Weights of a small GPT-style language model, trained from scratch on English Wikipedia.
Size: 9 layers, width 640, MLP 2560 ReLU, vocabulary 50257, 73.5M parameters.
Architecture: LayerNorm before each block, learned and rotary positions, tied embeddings.
Training: a variant of Muon for these matrices, 1690M tokens.
MLP neurons of a small language model. Each row is named by its layer, matrix (down: output weights) and neuron, and shows model dimensions 128-319. Each number is 128 + 24 x the weight over its row's rms, rounded and kept within 0 to 255. Numbers have three digits each.
Before each neuron's rows, "raises" lists the tokens whose logits its output raises most directly, leaving later layers aside.

raises: "ille", "keep", "able", "go", "lett"
L3.down1380:115147078160126137157090095141134110120135090114119127158165155113140139129120121102145117143141103123178102131131114136134141114151133138076149113115149141130105141129146087116200119110160141118120153169100109146144137120147123137124140152165080112156145130117108142150137114136127135133157083147105144160084142156145142102091127148135142132144124116152124085153127128148161152125131129099122087121153122148107130120131137128099139090122157109112134090148101160113120117125139090114181108133145092121127095130094101146132073098113135113102123125118120125120094141148131137114

raises: "ogues", "s.", "s:", "s have", "s with the"
L3.down1354:167139087097157163150126108152107130134115101116120155158140129121101103126132141092173135124110112127126069129146129174103084088130123168131116134149148124114148096151148123127121096129131118138144134128129118078166137134138135145151115110124106135131119144144108103142140101146127112138109164056135173160148180137198130093145126137112126135096086112115136084147108122098141184144160158133114127102136118142123117098134131159109131167163147118105112125125135135114096103163136082167175139130157153104145083090094113106134168133143148119119131112062159108100130140111120100119

raises: "K", "-", "T", "O", "W"
L3.down2168:099168132125162112122127195120124104157126100180129114086132127093116157098091126165109139155113131140130125104140145140119121122147117060135181146125142129144116145165111145121118187113109136117122114130122071070115141111134118152166131142146084111140119099150141128092091123131154125140119102152140111116114125126120131093162153150110112143137135075110175119151135130137105137135177120134119131152112134166133160117132152115182090147123149134120119093157083118118121144137145156121135180114122149088085126142184154137143104131134109110106118157117121162087152123179142140144

raises: " length.", " size.", " age of ", " in size", " length"
L3.down1735:152132112145087130119132141135127149133155091136162159133106106123124146121134116172114138128144131137135140117141118131171115124128111163142087096158132119157152134143105136154121130101077144160148172130159097159127105196141094101124145123116145101135128082120130129141144115090098095186137071146118133092129119105127127111148078127137125148155122126120114114127155145155114100120169178135146120100122107134142106088091144169114088162111152081125140115156153120118122109095134116125117152157105124093169143090144107149166124121147141093165111100133146173082147168131121136126

raises: " they were", " they are", " it is", " it was", "ever"
L3.down1772:140075127110154147103122124151158136095167137111143132111128154145151124102116106109133107163145111136116146113125075136086145127075168174157113137120090141114111120114123141123123131119080112162141105108163129183120125130137145118122153142110102123158153131114159145130093111115171082149164162085125110152113107141123093127150115195118135166133159136151161153144130131110136136125092130100099112102115122151163094123051127129140115175135133105108127138137148139169131100105126121172142108114140134133101149139150117155145081104169090162156113112157141087118139088141161132064

raises: " YouTube", " download", " (Billboard) | ", " Video", " video"
L3.down995:133129148133117095131116147142157118115104101122089138094081131075113107113125109133176102162121153152118097101135152144133121148118136122109121147120161106137161119122135151078146126132088085145134136134165147157096101147116103101151169111164146074128121115127121135150168102097147123145161159107122106113144162124130144114163129147115092135114121143143133057113130150087122157137130138139118123119119104115184064089130113118090207133109140105150134133097125146161181133107144134111117173143119154115148100149097136100103159098135103131115126138057134136111145127147149131138

raises: " else", "ually", "ically", "atives", "ionally"
L3.down2185:115140108130117130146151138164166116138139145128126096123135099146128097132133117165088164124111131127145144102154125122133166131126113174140117145173098132135122101138124115155101074147107116144141120144128142129078126143157122118173108129156161148131116138157106155109123102130144129121129142149129137147146129115112120132134121107176107090114130121144109149107078097140221097112106120115122180099125121145143123115106113166097108111127096176141128115135108166160116103137101122131104117095134132095133202107090114098101135134124159137133100115121122092091131134129128162097

raises: " the", "es the", " the number of", " their", " the t"
L3.down1162:157124103169132100114106150150119134103103157090165132136136129138161109123143153128102111143133131161115132137138109078098132158185182165119157147156133148096097141126110137107108091090100140158143160175132121143119145152113140093139138126149154148127108111128077182136147087142157110162127110120151099091116131120104091116116163139099137112129126088145104123115101143137145134133115119096095181111105106134130145151172165132122100117115130135091160173161142127128173136098143131157123107122148105100088111188164135176131114145169148083101141116141097083109102127105159140170